config.toml
n_layer = 14
n_head = 10
n_kv_head = 1
head_dim = 64
d_mlp = 1728
vocab_size = 32768
positions = "rope"
rope_fraction = 0.75
init_std_down = 0.0
beta1 = 0.9
lr_head = 0.0106
warmup_steps = 217
schedule = "cos"
final_lr_fraction = 0.0
MLP neurons of a small language model. Each row is named by its layer, matrix (gate and up: input weights; down: output weights) and neuron, and shows model dimensions 64-191. Each number is 128 + 24 x the weight over its row's rms, rounded and kept within 0 to 255. Numbers have three digits each. A neuron's up and down rows have the sign that makes its largest values positive.
A block is one neuron, or neurons of one layer that tend to fire together. After each block is what it responds to, as a language model described it from the Wikipedia text at the highest values.

L9.gate196:131135138110108148123170108140112104138086107141130133096132163173126132115112136120110160094132159156130117104117134168113135150122129127115138139148149105069118161136106137122128135160162149147111116145125137117136136088167101150128114218155145158141128136047169101137175142129145106153137117095084134114110130132160124129097135132117110169124096101190124102072105158127134163156114
L9.up196:149155140115153165112147102127102103154104104136189081115095109146162136122107127129128148133083134102109120167148123124138148111105098094145136139125101123132166131105125076087128147112137131093150085139109131122147124091115134124142163152131146110071137189141071143130146144151159147140150125158126159135128126112125111150108114107105171156118159118136139155150124096135139116093140
L9.down196:122149099103130166079116104141148114124123117090121168117135134165116143133131137114168124115140130173127078149115106133107122148147111141112136137191137142142110116138101116130151113118160107119123100109125188100090129088119055119150118146138134131163158104117189133146126131137113142150114134156144129123090104135137091143140137139152122150100122107150143107094179112105131132172113
L9.gate284:113182155144149158108153142129142104157130122101162100100134136192095094131114107084134112112109122089144132125167131103153116107149129182130165121138126149107137146128173126130153122124122137126136159125095177146146141128145126142125188088122184145131132124113136161112106152082112150157164107145127164122132092081106131089139206122141085108145088124155175134097124119149118135116137
L9.up284:110130154110114171115146127162159175170154096129143158082092144079126086073150127086070150111107174151106125134126154105136129140106138152165156089140106138132117135150140100130124094161127174112149141127137125136113096079140093083141125166125110115115134151127104120124153141133145151173140129150098121104128104106125134100091131116149161138086092099130110132145141140053130131111105
L9.down284:157163119106106145125141150142081112154142127133129128140114122118128073088098137134171139145141109143099114126166087133143153174121154150118140126139130144066136152100142103082113125113147119140135109137113145165130123123104152120095187104164164110119117151125139124149095093101125132148097132117105129101112084128131147109143111098139130077100078101119131098103180134109107150120113
L9.gate525:124127155123116128112156110141136106157112159128114129112131155155096139110121146106148156096105149109113122108167119076186130155109133116132123137110124083122100133183142140122159096102094110126132122116133143133157070129096114126121125159179116127143103149121166098119114146093099122172156155118127148145133122110119126188153151175104141154139149142135142141113157100125143128085155
L9.up525:116141150084111122167151173089135132102108118145135087062115143153136077113131123110112148161127142110094147125121110129135128124138103172147137151144107117123149102161128091126162115120119098147134150123104115151111163120110120116145146143150140150138156171159104079106158110106137166141106078132104166133120116133082195197075117132148083140112145165137077144137135144088131113105137
L9.down525:120144148133159132137103127110106106126128150148100123123121140106108163111173110165113136111131124111113154130117163122089128140074154136103159102137118123173093128121169112127105094154146146153139138162125094117125155118125105149120156116129151084109160117154128132125174123127117131151104109106101075132099105108113142144136148079162139114136114143092082139106134095093092134130149
L9.gate873:081128145162100133109139145147142174122099038118134104146163133148150125117137140081172103118128094166119113137139156149118114100147111124119105115132162176098072089104133160108151111126119125128133154095121142122152126122124124125110144106154143206110112101151092123108104091113141147123162082131163127105104148142129114138180141136136097084144135099120173143116122128090129163092116
L9.up873:161132124143114121116116137167116183124133167145156165073077092100139110149131110113141172135094126135104184119129141094110143080123115094165138113082144116122142136158094106152144160120130147145169133145121157158147107140172119095107126125118131119142173139144130135149138169102129104162080151128132151117107123089154147083097126118092131140145133117183117138160151142121148160118151
L9.down873:119119134125107136100113142131139144151136134095146126143148114101135133113122111140109155128135136114119157114143164110094150101127136067119089092103126103108143111126128138070144134116124141143097088102123143147112120132115117107138200096134100126112116103131110094119104129117105117134120135081112124070113112105121164124086195142138124129123153140133120140092127085145106147105125
Mid-word fragments

L7.gate486:134137120200149136142130109132134166121088085132150141140123155133120134131096155164092124142118075161136122119136162116146147150121162128155109083168114127102123144157102137085136150162159151146116129059118125109116113133129152118116143114132104136175148091146158113160128140125114140153117145141124090131166110112151136156111126149130142128135149084106130102096144127099097166098136
L7.up486:156122180131148099153140133134079141129188109125096092105129126118121132123122104139128151135141127150142106138137128148128105120111121121124091107183150130133075151146145135079129151139092070098135115156153131159109133101131112131192125132128153158113169155109142130137124101131134107122128117110136135139141117125087139183171134096136127162159130115133170143106109150124092142144106
L7.down486:140131128138118098120131097118115159140142099129123072131096138119071097131105149149087139178079134169134118162097154088132143152128108176120122110153119102128163134112124142109139131142152141153100121107092133162136144114129134136122064151140099126110159065136123125075111101071124098135165130126125141104125118116173159156111126137123135139140119112095136114124102146159065085089107
Predicate verbs in narrative

L8.gate524:141107131116117158175147090141114144161139140119127122132135113106112138159110125111125123097136137172192132106092160141107138172107136147140121078098118117123181114154098145110134128132115107127144167151145113172125109114147119136174120094171121085102159148143151129154123117140108128144138177083072122128127100134153174114110133109175091127128098115097144110135092117079192140116105
L8.up524:121126150113113142144134170081100118087097130168146156142110128133129128116164113189134110136118160107170131127135115131160129118123135115121142133153146127159138147131133144133102114163154108114142135142095169134145140130125132103169134117133088113117106134144083140133098088122100149137162164117122163134134122105133125147122116124135127153150105150127126144140147095111181154160144
L8.down524:109113156149126117152140111135127163149119068163140131105107127137094130156091094129125097146113127136122136147039099116133146128082162103133096144147134140124178105121085148150207127155149106121137121132128154176139125142105114124120152118123138133144148134152136149136146151145115110117140189119110102118126133120099138130122086131114134078116144128128084100149095130104149091117102
L8.gate731:123147149117171132084177087104100151138103161185121130135132092097100114105128152147084131171153136108154115063095112139109146102140101108146124112116149119094170136109090172126140166141131080123140136078104163105133110086169171125126142159127057117171149109127100153125103112125130134098130179167150132187130135082157140154109120120100078114131170140168134114146147170108129120151166
L8.up731:122138096125151124124130111109135146125123117133105127111133122075133143111128107087133113151083109121129070106130163104138141136089153115140124141153136149138129146123080100141171128086173065117135138128124129142131124053162131135132131132150098143126115129121069138149123095162119113121130107115123110161173139139134139106109097091169106106158124121145128137115125109103124157106148
L8.down731:122128139143152109172108175158117132165121139124099082129155138090115135095147115136133101107115132085153135141114128128146116117095094116135149153125134138163126135165144097139164116144098113159138133118147081125127126126114108156118154149140133137139153144130133120136114130174154111082151159179163099178173141137144122111111129140119159200146116137130111117123114108127106149146141
L8.gate1287:125149170107098160132110197115125083145142120147152109128123142142141132146120152103118136145165099104127135074103116132117149179126138170145112111145126131110155137140114120116143124133108121110138145149163169150087106130173132115117127083194143112093074091100114113114073116142061163136117152139158147125129154111108116121117144110158129191156122112130117135119127146156132152118109
L8.up1287:161160153165131133177123136093070123146130145143141106130110142138113127090130076109097133142139111139134111120110129121171096135141102140140179125066135120134161097145082134127105128164142113139096139110120128128157156143123091114180124129171126169131135074127078126130129085101085141130150094119122093147122123146151169132084107100153107149138161133117146138115150135107130098123177
L8.down1287:151171178131142080124171160140142148100133100105120129146135127119154115126138124109100140116159139092137093090125137119112126144062139107125217175108079139093122149146109127146109128073102107119132119148121164105101149124113140145137105132133136143140091100083120131089093149167119121117125163133116098140126111081163111138131140142129135117130127149119109122103079135130099142138109
L8.gate1557:133122106099136139088113133119099144131167190164140118102162122134122147107130101130125088161131105127135088119153153184127118137108080155134084126149077127144141092115122114109149131130126136161130108151135112140120098108147181134141118187106118127135136102174116138154097143097085135120139151122157140082132120137173116112112163169115081127144139100167108180095146162125075120142123
L8.up1557:101086119109154114129112153171103091086098139121107152144142125192113150127139106125154130108107143121096095131135104131076102144080103126134069139117158136142180141102113158146123142147136102129127151103148130145141121119113146122127156159154141139148093148165133148147141114135086128159127140134081120100103138131116163141175100131126103137129134115132139126129109055117081126172109
L8.down1557:141145154101137117130125153095117153105145110116095126125126124111129133089118110149120120102123105163120116106072082154152140112100083118161143102145101153173108111097121136125119147113075104111112151121089110140132150109144124093124130125147129123120119103102124109144112122149103105163111170100177128104137118089148168116135147116108106137139153107142120124102091155146141158095126
Main verbs before objects

L9.gate590:123114142119199118146144103123149118100113141155148118114075167138096112117124137101147172171152108132165167169129119130123111127142102140149129157142085138152142123121142092111127170149105179154104070141135151118158147127144104093096133081078152154136134158120107124134154116152091131132139136080169147101118156105133119107150125128159107101097102142154140125150118124106088117131151
L9.up590:123151116115133147096113110146086138151138182106110129116170133144112156113148138093120150127171139135125136148084141119132143155104102129131143115124176114120094135150126145143157136078109161080091144154102079135102159097147156176165143119093151130110120118124097129126171123150092176129141100132140139117146160119151175133089112110097119164141128171124111147120112113096087148138104
L9.down590:158109084119129147157134154128120129142151136108205122163111107096124140127132081155117138145151103151144115103162129142140162148121124122117087149128157121099106169058118111125092131124128103129076120098176053138152145127123167077125134135133129158063061107138141152092118115135132157156115134113150133126117099149157129138119159116136137173132142149129114101125090113156154140121138
L9.gate611:107132115148122112104123149127151095121152139136148143155115087094136115130093099091121132154115164141132092128091134097126104178147174178167118093122095137097120148121144126136129153111096133162126132139115171099123122144127123144156120104121140139113123161138113178143133106116155102110142157126106170116186137106092083124124165128148167084075161135084138154157159186134126167143157
L9.up611:133193122151150086100138140138099076139159151093152120123138073114185076134128114134122125134121149103152126153159146100110072149129143128127076130114104167116085136120176134107153127106115117103126133094117143147105115104141149119149139154125113148119116168126114167181117158120161096115144098135108137107176143069146098150108128148099157140110095139115113134129137150104175137151171
L9.down611:094131123173139148124175129120122112083079098109146160107131073094095157136137107161118138123165125110134117124128130113088142119063157174106200104123153129121149149139149107122121091145153150087114097139109150114126139141101104116104116121142096135101111094127131109096105129100139125149108120155083151180092112127129098128137105120111174145140092128138095111127133145122124111110105
L9.gate1489:126117103150142082058137142118121149096126136167121088150160165130105118116163106046092165137140162106174171162130141110146105152113120132119135115133121119134109155093095142077127104115078110122141152140150139121135164124166101132118131161143130112141153141168138126127143110146072120129149145070148143157162133141129092110157110155134126129129130129150123181185139134119149148172133
L9.up1489:156150144181111119108156147116151123124150129186131121137093128118124159092079159120133162145126144104160125159150150129106088143103115129131103141108107148107123126109127129104137154146117142100113124145147135115099117161188122152118130132149128137135105138091142117114143098119087148125178178134153123125140090135164153124168107076138100097091143084137145127139107126087114111124090
L9.down1489:146126083119086096140120128120128109163126158107159169123121099154152129095112056118141093135162138116101164089151094174105155162106149079106131152126148124166156108099118122111108115148143101131103122122126098139144137124132146125090142128083102125092128101100098128131114137090146111149146113179147125141103108133132146112166107118063147126124125134126117150097123108134129123151100
L9.gate1679:130123129113126081155184136098144144131105161121102104126165137142131135140122098089123155106093155099140171144122054140130114159156091167144132121138158113086122154145127160132106133128108135127091166159133156120154143100154128151144084115135118084136084171112148147167157088143113119128139116130137124158163108110149034115103116177137073118140117145161132145146152163093133145188120
L9.up1679:128107075130142133153099103140169163174140107145101160129112169120148115111104148099095096116119158150147149146139150140110123110130142129147124112148134119128128104090122151122181095084156085152115102146129137142095129148123105138110162123113124152140106159128133100152149128121179133143117167110127088138117135116115119120157138104142136095122102134105120116126089157109144130150093
L9.down1679:168151128093104103123100137165097158149148117149140106113157128156115115070108127155121101141122121110137164142073120111112126161174151145120106124114164136131107126169156145143116109096126119150135119147123125146173148122134157116122164167126147122072142122144132123131105115159084158139141127086125104149119161124151097117102094136125100133108103130110119131175112089093127150156138
Name-initial fragments in lists

L8.gate415:148165121128087131084144192115159134150130112152122100117102124132109153131119135099123185116140169130093098121106128149140129104108095155100101106136119110126122183092172088147146125137065100090099100125097092134122157097133151132098103103134115145094139119122104114111166151130135114114147139112200149136094104145115122113078125110124100109089127101113149109140121163161110118124112
L8.up415:095126157136179131126134120124137112151190147132082145148097119113130112088136155158119153104121116120124086130146161112134087126141146122091109131183123110135161118122114146149159102156120146108092150113089127148170158157118115117135125153073146099115126170100101111136109154070143091118098108115202117101096092120150121110147116106129112126123105120143103140133128108107155110138123
L8.down415:167137134153137105112086120159120099134099141157155157154089140154137132102115169079077171116143115125102127109118117111146117132095074129114155133074162080136087150112154118143148149156135091080145090109120115134104123129123106124134113126180137142123161114154129150133146120141117122127128163160131154141160086130121109107124118121103086134110137130090133093126186150138113120096119
L8.gate1001:137137108165152061140166161108113163154109093141116150107149137132113105102093149089128115172099154159134128121118119148136122146141130117138125175154145092132120137159115165084159110139052130147147139123126157129129159144167108113158078128093131102115127153130159156149140128149104150112143153084141092163158119106182083116103134094161129117153122117102069133138111130097111178177129
L8.up1001:160191111121127158147114119103136118120137202091089126147199133168129128106170113141096149081133123111159133160105150135106156134140093175108118142152158132149150124075119134195109136141124114174115128124093109104122150129117115134144145127140115117154129101144106105107142148157146144121095119175160118096088110123077149125076087127134109125105163085153133120144107084158131111134127
L8.down1001:137109130200147127115150126149130144176121116147133105105103138108110155111076151108131113125132155117122105125149121113141127121121146126123130137154147110145114119196133168056146086136074086102117135147103123147115122138148131129148108115089161116095128167128139175111115106139148134129140117081125088125158143092135101134137160094168144136118098135090090149105088133086105186143108
L8.gate1133:118119144141156165180131135130083100118149125165144153114111117128077089126109161111150109121145168155144151141129131140142113169135091164115120113172116110108148143107109142100131112102081108128116172149091119075180112125133123169131103118113092113063085168117137150177091123108114153147126131112122186104136137131122096166125102176154157139142135116126149174090128142156110114170108
L8.up1133:123131151162129166146174171144103136145124116105134104108117134160121181149137085119117123106079138094121148162138133144094120148095142144116151178149123118139147125154149151135140132168146107116109144125121115158124129113123166112135115134074112131114153144169096089150123136157140134133156134063127132132166115115105122125148122133125154102143104099139109110070137158082094182161129
L8.down1133:123075085171113160153129131114144131169130108122108108117112137119107135107129129111119132075116132144101134111137105132122145130160136126104118118140190133122131071109119151104157136135109132166085131113194123132122094161154127135099127120139111123132132107141126117124112088171109115114090150117140136139116117108120093131151116146131111123143120111149076146101090140122128174137104
L8.gate1611:097133131107116138140118140163121090098116125128069157117142132128112168096099107109115156137144117127102129130123172141118119146115134137106135111164129113096097170129124082174106163119119104146124170107153125102093119125114137123068122094109093180163129130119111169155138154114121115128132106117161127085140134140103134132145138115085136144108182145094183186113140127122093123134165
L8.up1611:116119122140130137169072104110167100149150123128128102139128090119157137123101142113121122148138167192115136181169126144127147165125099135148134073116145120124111175112064108129103113159111141130108100147127112115133104156151087144109139144124123119111140118111123151103118109119100123102169119138153131144125149112126147112143124129092153133058137140110150097115128137133125129105124
L8.down1611:151140131100156149119118143136089113162092109134096169137103127139124148138119168116159156109136126175120124133135105109126104167126150111110123163132166151074147127139170117188080140123167088109146140163105088113155098096152115135074116106141111146069145104116102103137141114150138137113101105133168114127162113162157168147127106109094139121094139093141128137161132121096099112123130
Proper-name first letters

L7.gate305:085163128125120140122099120131095141114111134116124135112137123118089116141173124083125158132103151113137156158169176103125113120132161130129110168111147142087166147133137148113179126074123119171140143119112099177117164176101106156146110152122122132100134123127148096136141120168162120127130165106147135107090073096129141133130139116097118130127145093112116141086141129125119116143144
L7.up305:126110073121132126109162145133117101096099130127108119117107152142130125103119119106117122067142165139102134187143120142107131165112124131126109099154118106142157155098151076112123111121095099060072136116109164065124142115118127094131152121112130130087109144129170116136129109116118119111153096109113110143111164145156136124132111153144129119102109109123170126109129122124146102134102
L7.down305:164124094128151152160108095138122105099125083128151136089176130124149129146128164131165158107125131109141087124133075121149135132140121115170140160148134144145134129086151137077164127151135125102155110109148109101111162126143093117122177163120114150124119155115097119107101131094139165131112171101118135165148080138110117117139103108140136129126117158128123105109127131136116114152122
Start of personal names

L9.gate73:117073068135116126139093140136134105105105121130180122135147165154131120106106125144131119144157098095162141146112099115102116151109157124149115120128131106115159084136089136109120141152135120116150178097182165136133093140152133130162114098137158103137159133120143129137123130136093072111150137139113114153169118068108163101095142153158125051090133108130151119120105140098070114157090
L9.up73:126107149114127109132150130139134138130101159142120136149093110110116107099141136124100136152128130118112103135183119110115131155100158155155137088172080110139157152154097137099080075168137137132128142126150124136167105089108135090173132098120080150129154138126156123125100133132085120118114124143143150139168142127130140113097131129116140138105142121151134136141138112138111095151106
L9.down73:131140117100142107132114137102076126145128105099115146146166149127130110146109096182126133134144122118122122139103123125095086099127165133134124159129130131117166105115104130108163114112140079099134106102106101151152084133158110138101172146142139125104125150123135132113128076104136105076167120134144078173110115131131192143134113119116135136132110153099138139096125097127151121130135
L9.gate142:098143079122125113178113136113144087131119123129094103113129167147116109103120139145096122158096135111135179111139133124150130152153139140144130099109132140109085174138085178101178130166113145110126131118133135112119093127139120101096147154105142118145161113117121138163137112137111146126102137087127187126150094121127119104126163131133178133084091139185162123116136134124142125130154
L9.up142:159134131110113103142161195185153146120161133106137139142121130079151087125123144188122126148187123141146118156147151165139119150136132157148130138077141124130110094112141153124161138127130151109134136075093115161090113078138121114122096119141176140123100127154143100106127092081115158157132113094100130134175128142127148117117139122138100123114116146093143090132124107131110147138133
L9.down142:148138118176114130092135140119162127122133122166113131094145138122185137110144087125140152117155131142098126155146152154126139104066140139118179116142129090152113136144134138124148114169113116076153153117127155142103138125150098124140141148116116146161151125130175116095123120110129115128101126141126141160151149118145090118171138131119134123122106111144110113116101129084166093099117
L9.gate849:124084135122162109142121102126130162134102159177079147142118127138127103154131173078178077143127140161143115101130135161102106156115117138139105092168075118142126176111093127120165139124068119173159164166099151142107159090129145137122128114134097142132145120136124106098153085058120133127137141145122123119131132159124096114119195134111166128120121141076116133103081120145118114119073
L9.up849:144123117124089145138137120095161131146115117175091129123128151144154133100119166123146146145140128159128113104113135136106141160109145151161141112105146117174142117145135173113139131136109126109147141117120109170086130089129137151136081136136090149137117135118096137122099163122126132125106159170113118100111162137099088089111131186124165113095089150152142107101075108160146135100119
L9.down849:121135164099134146104127092140164118140146112130123108161139154147123083129126151138127125108166139107142125075127169136170168091088150151143125170106092142136106101109128088138124100124130112130108164151160157162146104128162096137117127145129145162125137128142143140107089123171128119134133182162109130115137160117141154110124077093127103124111142107119131147147144171136104150121142
L9.gate1653:130134103222149090174152153104098090142153112135131159125129158113102080119124179115153104146106154136136155108156153125124156142126129113093113101136077071172095144104121163147164174101136141110145157149112143144101115124180121136150141130132141127126151157177071102133092101138142107108146130102121153167181118121120138110087113143133098163145107158130127085144122122183170107152143
L9.up1653:136099111182096117143160172112126089099093145133114110141130134105142114126102115161093138123117111134149144050090089138108105147132129160110093123110117168136078108165123172138103140101089147131146116118194134141076144119113119135108116102125137121101125071145132136124132131186082143124109158160109134123124166147104112131158160153144123098137088169092117126069137140146118160101188
L9.down1653:126120136159124128097132092133135147143125142134099132142097095177126127072115148111122127134165175148134122091169109116138113150133099124131179126118120109097143161121131131141136113111124106105126102139135153122120119119130096124121150127117122152125186144109098152119086109130112118132087154105131179146126104102135126158131121083133140108152140119150107068130140129126132082147098
Main verbs in narrative

L8.gate261:118160131128126134113153150155159158085126111166114108116138142113109144116104123111136125143074128121125127100144113104062114124142097115153125150131112126192127148123087146132135116093130159111178155181112139116128109146116116133146134151123130116125116104116159121125133148132134122084116128172136121148175130131134134140109106118121100123112137129128102185145123094133149128112124
L8.up261:139147114140075139094103153156105175075113111139110072121091136128148163120125175124124126129082121135108123154108125102089138151144128111133123096148104128112137171146122119155097098150183110098130105149128140133092143110114093112104141127125114097119160131158103121119170143112092111112127122123142137146132104171126120159119146109137178169134109105060120154149130116104112114131124
L8.down261:157206159140111182137142170149103087102126125116107115091124122133133177136112106146120112127140164113147149103124098159116149133071101119114077120109146087161134127102118124098140102108141158157110137130115101127109142129104138115167149165117125126118143064099154082119147135130151099084141142162094103137110118090054104107102148103134114153134145109111104127099223115180128113092126
L8.gate507:112148143085128123124140144094112126142120126150112140123101119144109161113121134108126141113133105096142123127162120192109151135125122141117136148127162105126090136100074106124136097110139158173118088104098120101153160138123100158152129170126114159140101110158127100134123091080136106184147130150121116149110121123162105117146120101093150157148110154100122125140115149136156112105127
L8.up507:127123084111131136110155139088139127163172147174126150141122118101131139113086109090105113140151115111129167133156163145076165145132144146123111139140082140138063137131088115122105148132129129161135127145100135149079191135101138149152133078097088186134140097176112131131129124118157098123112118132106110123085111158160124112125148153121122115123096116141091088075147102117155114156078
L8.down507:119125141124120132180160120107139157132144183113186167107165126141122110140075104144093086134117126117159102098142141128100124099168127151096132130104091112163140129139120195094130141180108147148094122109142165095120141139103140108140105105110094117120135108129185150127110098115141140104135104102159118148096136158161151131132145134124108100115136133112130124117101163164141128141123
L8.gate776:124120148152135155096119123162137122130135120121139113163111141158116082136112123132127132105101122092125148086071102094132152143133143093085165093177115164097140112112107183151140098131106122098131171134136151137127133111191131104114118110099112137136159078116108166126105115108131154119109127118136135124149117125122166084116146127113107155103098131084132143115126117152116196162140
L8.up776:151098138130114157132133135110112103101171106127155144121120100135159108187142164135111075122116095164139154081160085150128130168083105135125154131159152148117154161169140106088110153140132087109132139092123153128159102128109162161086100130187090152120127125108135131154128132118161109112081119141107103118183137165128193078138124109141139089134138116101140105107130141097134081141119
L8.down776:127113101134150112126101134138087123104125140143102125162129126107080146118133125058133117134123130114181134133081122129137147105098089107136141144130112120135126167120158142114106148168132109118173138169109196111152183088110126118175114163118140139115183168128176124100114159163090152099150130104140140105108124129153116139163107105149103131066083123125133121129119110136103099114107
L8.gate1411:118149138163133126120143133147130148112139168141122127125084157144123105151109105092115176085148144111173094097154102108113140161130097126122162100147089136100121136127143141125101144138128180176175094102101179120117101137174140115172081101074126118124109156097124064146134113140095143091118106101151153087150136099149156134084127126138121164167125109129116141102103134130114123071113
L8.up1411:154130148157096151098141127122159154113229110135152128115092125129082128136082122084078143124137144125128113161139111142121154161117075106153163100145133161108143184143127193141120113131113112145140146109089137156185122077121154139166116136160122126086134147104111094109116108122134140153124086128109127113165123118137133102109149121126152158101089109128150134112154130112112151137136
L8.down1411:125163130138100168144139124112152087095139154157093127138081159168128129099157088105170153123122097115152146139105127169156102124155138119136130182102120127114152121099113130041112086150133141140128120141101142134139117154122170152109127107099131101120140124112165077160129089111144082150111117147093098102129126094156121135133156134123148161177113138113101123058193138123130131141129
Inside names and numbers

L7.gate1624:105103110112098123147121118142153138108098105134117114108111097090121077075157178112147146081115115132102110148133142168075136109114124136132156099122143133122122157119100140104150096132089148155129124115103139179126138156124123071137107128118150175126144144143138090166137110134161098128141109176154151120125100137105114136062109117121114113135092142145143116138198149095161123126093
L7.up1624:109138146092127132114129122095112099117138146125116158129135107149116145166092104139128182132126163128119132119093138127153131149137153093110115108123183133133120143088131117190118128138144145130126142140145136138170104112095088113163137102130131138161143147129082117128131116086108097119134102145100069126074158145150147139113135153159113144131146128145151108155122093173096138105121
L7.down1624:116105126159134134114118104148154085100100110130105145123126153099127116153132121094104156128165107110152114132093124122080100162160119120165122155130114168121147165139131070113126120149143124144092176133116138102125111138171148156154135114117112099118123124085114128111095156123119127120100117101130132161152153106142162092140148133126126133125114077126162125118150139126131168135137
Word-initial name fragments